MLP neurons of a small language model. Each row is named by its layer, matrix (gate and up: input weights; down: output weights) and neuron, and shows model dimensions 426-489. Each number is 50 + 15 x the weight over its row's rms, rounded and kept within 0 to 99. A neuron's up and down rows have the sign that makes its largest values positive.
A block is one neuron, or neurons of one layer that tend to fire together. After each block is what it responds to, as a language model described it from the Wikipedia text at the highest values.

L4.gate858:50 74 46 53 46 72 37 33 58 19 53 31 79 43 62 89 44 27 63 60 45 57 49 36 20 46 42 50 34 35 59 47 50 27 45 41 56 54 41 38 37 58 55 62 35 70 37 31 88 43 48 61 56 72 60 61 38 35 36 58 58 44 72 70
L4.up858:32 34 56 14 61 61 46 38 88 49 49 56 86 72 60 60 24 65 41 71 41 47 62 69 71 51 29 69 55 52 60 16 45 47 41 20 29 38 58 28 60 65 56 72 61 30 35 65 70 26 54 63 53 36 36 47 53 42 13 59 79 37 90 49
L4.down858:35 72 60 37 55 66 54 22 70 53 36 48 64 43 75 74 31 57 28 80 56 85 53 39 55 40 35 75 20 43 35 47 69 44 44 31 56 27 57 39 51 52 54 53 66 37 61 75 63 10 76 64 67 37 36 56 57 15 34 46 63 42 46 56
L4.gate1038:32 36 59 54 51 41 51 51 35 84 39 30 51 67 57 43 59 31 38 70 66 71 09 45 29 48 49 59 52 63 54 43 27 60 75 83 47 58 66 63 38 43 60 42 62 46 52 57 61 70 76 46 52 58 76 55 36 77 54 71 49 23 50 74
L4.up1038:37 51 51 40 26 47 46 42 67 46 57 44 59 54 48 17 42 44 45 57 74 26 32 59 41 39 40 49 17 48 48 66 71 67 46 56 32 61 35 41 45 38 31 16 53 60 30 49 65 52 54 22 36 41 43 52 49 48 58 74 55 55 44 62
L4.down1038:61 71 65 58 23 42 70 64 67 55 43 23 35 43 66 52 53 80 45 45 71 31 28 77 54 41 36 40 48 33 58 75 54 75 38 44 53 58 01 19 34 36 47 27 41 64 54 71 90 37 53 21 47 31 45 43 67 48 56 52 52 42 48 49
L4.gate1499:55 50 69 40 58 41 37 46 50 09 27 32 65 54 63 63 59 39 26 56 66 44 45 52 37 47 27 08 21 58 54 59 47 54 79 52 99 29 47 54 47 55 62 78 56 50 48 51 44 62 61 58 36 46 57 44 44 35 53 55 39 59 40 08
L4.up1499:25 30 62 76 57 33 56 39 41 47 39 51 75 40 50 34 49 77 33 61 60 39 60 47 30 59 33 48 42 49 54 23 69 39 72 56 76 50 62 63 49 67 60 34 55 42 57 33 44 65 44 66 45 61 37 51 15 50 52 63 59 42 69 42
L4.down1499:32 71 81 54 63 34 39 30 53 19 66 69 53 81 51 55 22 43 71 41 66 64 44 25 49 56 26 35 49 39 69 50 61 57 59 52 68 52 56 56 70 45 25 29 74 34 30 70 38 49 30 40 54 54 62 45 41 29 29 63 33 76 63 37
L4.gate1622:31 36 57 05 62 42 52 64 58 70 59 57 50 25 31 40 61 44 65 42 38 35 49 69 42 46 27 48 59 47 47 55 46 60 34 46 64 35 44 32 58 69 54 66 64 59 19 48 47 54 71 79 51 52 39 43 49 59 80 59 40 80 21 45
L4.up1622:42 33 38 46 58 61 51 37 50 44 83 32 68 32 77 24 55 72 30 53 47 44 79 48 51 56 41 78 46 48 70 11 39 35 88 64 51 51 64 64 54 61 48 39 53 47 35 34 53 79 73 49 49 53 65 45 35 60 70 59 63 66 36 26
L4.down1622:79 44 47 52 68 47 60 62 49 47 56 58 47 29 45 48 51 70 40 21 47 40 43 18 18 29 32 47 34 43 53 31 80 54 48 30 57 32 78 58 58 56 29 46 55 52 53 35 60 59 91 42 53 57 43 61 41 42 21 62 60 42 54 69
Description: Fixed-phrase function words

L3.gate1385:61 21 50 69 46 51 49 46 36 66 89 41 67 72 44 57 35 40 63 46 77 47 53 78 59 58 39 50 39 61 51 22 39 48 46 57 43 62 43 29 53 49 53 49 67 23 35 49 65 50 62 14 43 45 31 34 53 48 49 87 45 90 30 58
L3.up1385:43 46 41 56 35 67 53 29 30 49 53 34 70 68 19 54 34 54 59 57 65 63 58 51 37 38 30 34 59 77 37 50 61 16 72 38 41 51 67 49 41 66 70 47 53 45 84 58 52 57 75 50 45 39 64 57 81 52 29 32 43 57 71 43
L3.down1385:01 25 43 60 31 62 72 48 55 54 56 42 86 31 27 18 48 26 88 44 66 74 54 75 53 56 74 55 52 70 47 41 46 45 47 71 47 43 49 54 46 71 47 28 52 60 54 26 60 37 68 25 64 79 49 45 72 31 40 49 34 58 70 50
Description: Census statistic connectors

L3.gate1081:16 45 48 25 69 35 26 51 45 73 44 71 40 31 44 59 46 45 52 65 30 45 53 57 62 38 30 64 50 62 55 42 49 54 50 70 52 55 71 56 57 49 53 56 25 83 69 81 50 25 41 48 50 34 49 31 41 77 70 50 70 29 73 67
L3.up1081:42 46 71 57 73 50 57 39 67 53 67 44 35 48 64 38 35 59 65 71 40 69 48 52 40 65 76 40 46 42 72 73 56 44 32 30 08 31 41 43 45 72 78 61 46 45 43 49 51 61 46 74 43 48 56 36 18 45 70 65 40 61 68 37
L3.down1081:79 42 38 31 32 44 51 37 53 18 40 53 42 33 56 52 60 48 44 32 44 42 52 68 62 47 23 40 42 55 75 55 58 57 69 54 38 62 31 51 65 59 62 74 68 47 64 80 56 39 51 50 38 69 40 46 37 60 49 41 10 58 53 39
Description: Paragraph and sentence ends

L6.gate210:41 44 80 32 99 22 66 51 52 44 79 51 58 42 47 48 60 85 38 35 65 35 42 62 70 55 18 24 70 54 67 25 46 44 46 45 31 77 48 62 47 46 74 66 34 29 47 39 37 30 74 46 50 39 42 72 33 68 63 09 39 26 33 74
L6.up210:46 33 52 39 62 25 50 33 57 62 81 55 43 73 45 71 55 70 59 37 71 48 62 46 43 39 09 51 41 63 39 50 47 53 46 29 56 55 63 51 24 43 46 81 46 66 64 69 67 54 53 45 64 45 45 42 38 76 62 28 35 30 45 67
L6.down210:46 44 58 40 58 16 35 36 38 36 60 47 61 64 66 43 35 68 99 57 51 52 51 63 21 33 38 26 25 29 67 26 60 30 38 55 50 69 28 25 30 51 42 40 51 26 29 48 37 50 53 61 50 64 49 62 25 42 52 42 18 30 38 63
L6.gate302:58 28 70 61 53 50 70 64 61 55 71 46 76 48 66 51 63 72 13 46 60 29 53 47 48 65 43 48 34 29 54 31 59 56 64 40 42 62 78 41 54 35 23 53 72 59 60 26 65 60 44 49 61 38 54 56 78 51 52 55 31 12 39 48
L6.up302:48 37 42 59 64 55 38 61 46 55 46 45 32 66 48 54 58 71 33 59 47 36 33 69 64 19 43 68 65 37 56 40 47 50 29 57 58 48 50 55 36 50 48 16 56 82 36 67 52 44 48 16 23 59 31 34 40 45 57 55 48 43 61 39
L6.down302:26 57 59 49 35 72 72 46 87 32 26 46 41 39 56 68 39 70 69 35 51 49 36 49 47 54 30 28 71 84 46 94 55 47 48 71 25 38 51 53 55 42 57 48 42 67 50 47 53 53 31 65 31 51 87 44 38 56 73 57 64 49 58 74
L6.gate482:31 32 79 59 58 52 59 60 49 60 59 34 60 28 44 28 59 78 56 61 53 45 53 51 48 50 61 53 48 60 58 38 63 73 48 45 34 21 68 60 57 63 36 16 30 57 22 67 39 60 63 78 60 66 66 63 48 63 31 27 67 37 58 57
L6.up482:63 22 33 36 46 29 59 63 25 53 66 49 52 41 49 60 61 55 72 70 49 56 44 50 84 39 67 56 81 44 76 61 53 40 63 27 54 65 42 58 60 47 54 42 39 71 60 49 72 42 62 57 46 72 59 45 68 29 69 35 58 22 26 44
L6.down482:52 46 70 37 48 39 49 35 30 62 53 36 48 46 48 51 51 43 43 54 58 50 54 87 53 56 69 62 72 26 24 36 46 48 30 74 31 72 48 41 48 49 49 60 70 41 73 53 67 52 32 51 18 54 34 11 49 36 58 49 17 23 56 66
L6.gate1061:53 40 24 45 37 80 40 68 65 44 76 56 79 49 52 65 69 46 47 56 74 63 49 32 73 44 69 66 39 26 65 55 68 55 56 57 62 46 64 42 67 52 60 52 46 55 57 41 66 61 54 38 75 20 54 13 36 65 60 27 33 50 47 72
L6.up1061:48 53 80 53 55 37 54 57 57 53 51 61 35 47 42 40 51 62 83 42 60 45 52 29 67 66 53 60 55 42 38 58 83 37 69 83 47 32 47 29 39 50 37 36 45 32 41 36 50 64 41 72 77 35 45 56 35 49 44 38 50 54 26 45
L6.down1061:57 39 28 41 55 42 51 50 25 66 27 29 68 28 31 26 39 50 33 18 59 68 44 47 39 43 46 39 58 43 61 36 31 37 61 54 41 60 57 56 70 35 95 53 48 56 46 66 45 50 48 47 74 66 48 56 42 34 45 71 55 22 62 68
Description: Affiliation preposition after names

L4.gate343:66 54 68 54 37 36 48 41 57 73 73 32 68 37 39 45 42 67 39 55 32 46 51 65 62 28 98 55 66 57 52 47 55 31 25 50 79 39 22 57 65 51 57 52 65 35 60 42 57 27 70 41 63 60 32 25 62 47 41 33 72 58 38 71
L4.up343:49 53 50 37 60 78 25 35 77 41 62 37 77 76 40 41 65 61 74 60 53 45 60 46 36 43 54 44 75 27 34 56 55 68 67 55 41 49 40 34 37 48 49 58 61 55 17 49 42 71 50 38 60 47 50 39 76 28 44 53 61 39 45 68
L4.down343:59 52 34 04 35 53 48 13 62 64 69 77 50 75 60 42 46 68 50 31 55 30 35 54 46 46 89 66 68 55 79 26 36 47 59 72 36 48 49 74 41 58 41 59 39 46 53 55 36 28 64 62 49 62 56 43 36 73 63 48 52 33 64 47
L4.gate547:33 56 45 53 39 40 45 59 26 63 50 32 80 55 30 55 37 62 31 59 73 37 52 41 85 18 73 35 63 29 37 76 63 35 57 29 33 58 64 42 45 50 54 70 46 66 76 35 42 47 51 63 68 71 39 78 62 26 32 34 22 63 31 44
L4.up547:51 34 42 57 33 42 46 52 41 43 43 57 42 54 65 72 44 38 41 65 61 84 75 58 46 67 86 47 55 24 59 36 43 12 25 61 36 33 47 42 33 49 71 59 54 84 45 73 65 55 28 45 40 55 62 75 62 36 62 42 47 49 45 40
L4.down547:38 19 66 44 97 44 51 54 46 38 58 60 57 62 21 57 18 27 37 67 39 42 62 56 36 60 29 50 26 53 44 57 38 38 44 12 46 69 32 68 62 35 38 41 78 30 40 62 23 46 67 75 30 54 54 40 45 23 52 35 43 38 62 74
L4.gate719:67 61 20 35 67 69 17 46 46 63 53 73 76 67 65 47 44 63 28 48 61 45 53 39 41 70 35 95 65 51 56 56 51 89 32 51 76 45 43 80 59 51 36 66 55 36 62 22 50 55 75 85 56 41 29 31 43 67 37 24 39 46 52 32
L4.up719:21 87 47 55 68 56 31 28 52 60 56 45 53 41 63 49 61 36 38 36 36 48 66 42 80 56 40 62 44 48 50 76 68 48 53 52 48 44 32 65 62 66 30 60 43 55 54 58 53 59 58 38 68 51 35 34 60 62 28 21 68 44 45 27
L4.down719:60 64 85 50 39 49 41 43 46 61 44 35 62 60 67 19 44 45 41 41 64 48 39 57 18 29 52 71 53 93 60 21 70 85 55 72 51 85 30 36 36 48 69 61 52 50 45 48 38 65 53 53 61 54 74 39 46 65 54 51 51 55 52 61
L4.gate896:51 56 17 53 66 25 45 57 62 58 51 46 36 56 18 69 50 45 38 33 38 53 65 23 64 49 59 68 73 41 56 46 55 47 29 40 17 23 50 51 29 54 83 64 47 58 40 68 31 53 59 35 56 49 48 51 80 71 43 47 55 42 64 64
L4.up896:46 51 50 63 57 45 52 57 58 36 42 62 61 42 64 62 58 56 41 54 45 66 53 61 61 45 75 34 42 44 56 34 51 23 64 62 45 44 50 78 58 50 51 34 72 42 67 62 45 62 68 31 32 62 47 45 35 65 24 87 60 49 46 75
L4.down896:55 71 56 56 50 55 57 48 57 67 44 53 37 85 64 46 79 54 36 61 35 16 38 40 50 21 75 69 68 76 56 69 42 54 58 43 56 33 49 43 44 49 41 50 54 51 59 53 37 30 67 24 49 51 61 62 50 33 49 80 39 25 63 44
Description: Word after a name

L4.gate742:59 25 49 63 62 60 59 42 58 67 48 47 38 45 27 53 41 49 53 87 56 51 63 22 40 66 64 49 39 42 55 50 56 52 71 64 35 68 34 52 49 59 57 65 50 44 55 48 62 76 56 64 55 42 40 44 60 43 40 48 64 54 48 38
L4.up742:51 66 47 37 73 36 53 15 37 48 71 67 71 35 68 58 44 21 51 38 45 75 68 37 39 28 71 44 48 50 31 59 29 64 65 47 46 58 27 53 60 65 62 62 44 27 34 71 41 43 52 60 36 24 45 42 63 55 39 38 42 33 45 71
L4.down742:17 39 32 59 65 62 41 49 94 64 59 14 52 24 70 72 54 56 61 42 54 49 85 46 56 64 52 52 42 36 43 59 41 73 51 43 51 35 58 38 57 51 49 59 81 64 65 36 49 64 53 53 53 46 78 48 49 33 38 53 47 68 50 36
L4.gate922:48 53 62 55 57 84 74 49 56 32 57 59 60 30 50 50 53 69 67 40 79 49 37 37 47 50 63 36 57 32 52 59 48 36 83 44 49 79 74 66 65 55 75 36 64 33 38 66 52 29 52 68 46 51 46 58 23 31 78 58 52 49 80 41
L4.up922:42 67 49 44 60 81 49 61 31 89 40 80 39 40 23 42 50 41 37 65 62 62 36 48 62 46 44 49 54 30 49 76 47 68 66 49 49 48 44 45 61 72 54 56 53 45 25 67 52 46 59 46 47 52 38 50 65 49 22 59 29 30 62 45
L4.down922:47 55 63 65 28 79 62 72 40 76 14 78 49 55 43 73 32 39 58 56 65 72 33 51 60 61 46 73 51 44 45 50 61 44 52 63 53 46 59 70 51 57 38 36 60 71 48 38 52 59 47 45 92 46 58 37 42 42 12 48 35 62 49 52
L4.gate1204:79 52 41 60 47 52 56 51 56 45 63 99 59 59 67 45 59 68 62 68 66 57 65 58 52 29 35 64 40 65 79 33 63 63 54 46 34 59 49 64 42 62 64 50 55 11 46 50 50 63 42 68 30 69 45 70 23 34 80 60 60 39 73 40
L4.up1204:29 07 42 71 63 26 47 56 74 24 42 50 49 55 42 39 51 57 32 47 53 66 56 59 37 66 69 56 59 45 36 49 45 47 55 40 29 24 83 58 56 42 67 48 37 54 55 45 40 46 45 82 19 45 69 56 28 32 35 71 55 43 48 31
L4.down1204:34 57 23 50 35 73 57 49 60 70 53 39 59 31 80 56 54 57 56 59 45 59 71 58 47 47 29 68 52 60 51 53 45 55 65 63 45 45 53 62 39 40 28 52 44 68 48 29 51 86 67 68 83 35 38 54 70 45 54 53 56 49 23 33
L4.gate1481:43 60 15 66 29 38 50 36 51 59 30 66 33 59 40 49 55 39 48 88 48 64 85 35 60 39 49 68 66 48 36 34 55 59 34 62 54 51 76 44 76 49 45 53 50 39 73 65 24 43 49 81 61 33 48 54 55 63 57 39 73 50 50 79
L4.up1481:73 32 39 54 68 43 63 59 52 41 34 65 67 57 54 22 68 34 68 62 38 38 68 53 24 49 51 52 35 54 46 13 53 49 49 58 41 66 52 26 46 39 55 47 34 75 41 51 60 64 50 48 53 62 71 51 75 61 38 78 46 42 33 40
L4.down1481:59 37 55 47 55 45 50 56 47 57 52 61 43 54 72 83 57 60 57 24 59 72 33 72 35 44 39 35 45 73 53 73 40 45 79 34 35 66 22 50 35 81 48 32 81 60 33 41 14 62 49 37 49 36 52 48 66 38 27 48 32 57 34 67
Description: Blank line paragraph breaks

L3.gate1156:27 58 69 58 35 40 38 40 57 53 57 59 75 38 59 21 55 39 48 50 42 40 59 78 60 57 20 58 48 21 29 43 52 72 36 30 40 47 40 29 71 50 41 64 47 33 28 37 38 38 28 76 48 58 65 49 40 51 76 23 67 53 44 65
L3.up1156:43 30 43 43 50 57 65 46 63 53 54 52 66 62 43 49 64 48 34 37 32 43 40 60 28 23 51 64 50 41 54 74 34 44 43 44 73 62 41 50 39 62 57 78 27 58 58 32 51 68 53 33 32 40 66 55 50 55 48 28 47 48 48 58
L3.down1156:72 65 39 28 41 35 53 39 14 79 65 41 63 32 53 61 57 59 35 62 59 53 22 47 75 22 61 47 51 58 77 68 24 49 56 13 70 64 63 71 50 75 50 61 76 35 64 37 56 66 61 50 54 55 40 41 48 64 80 39 34 48 45 48
Description: Right after person names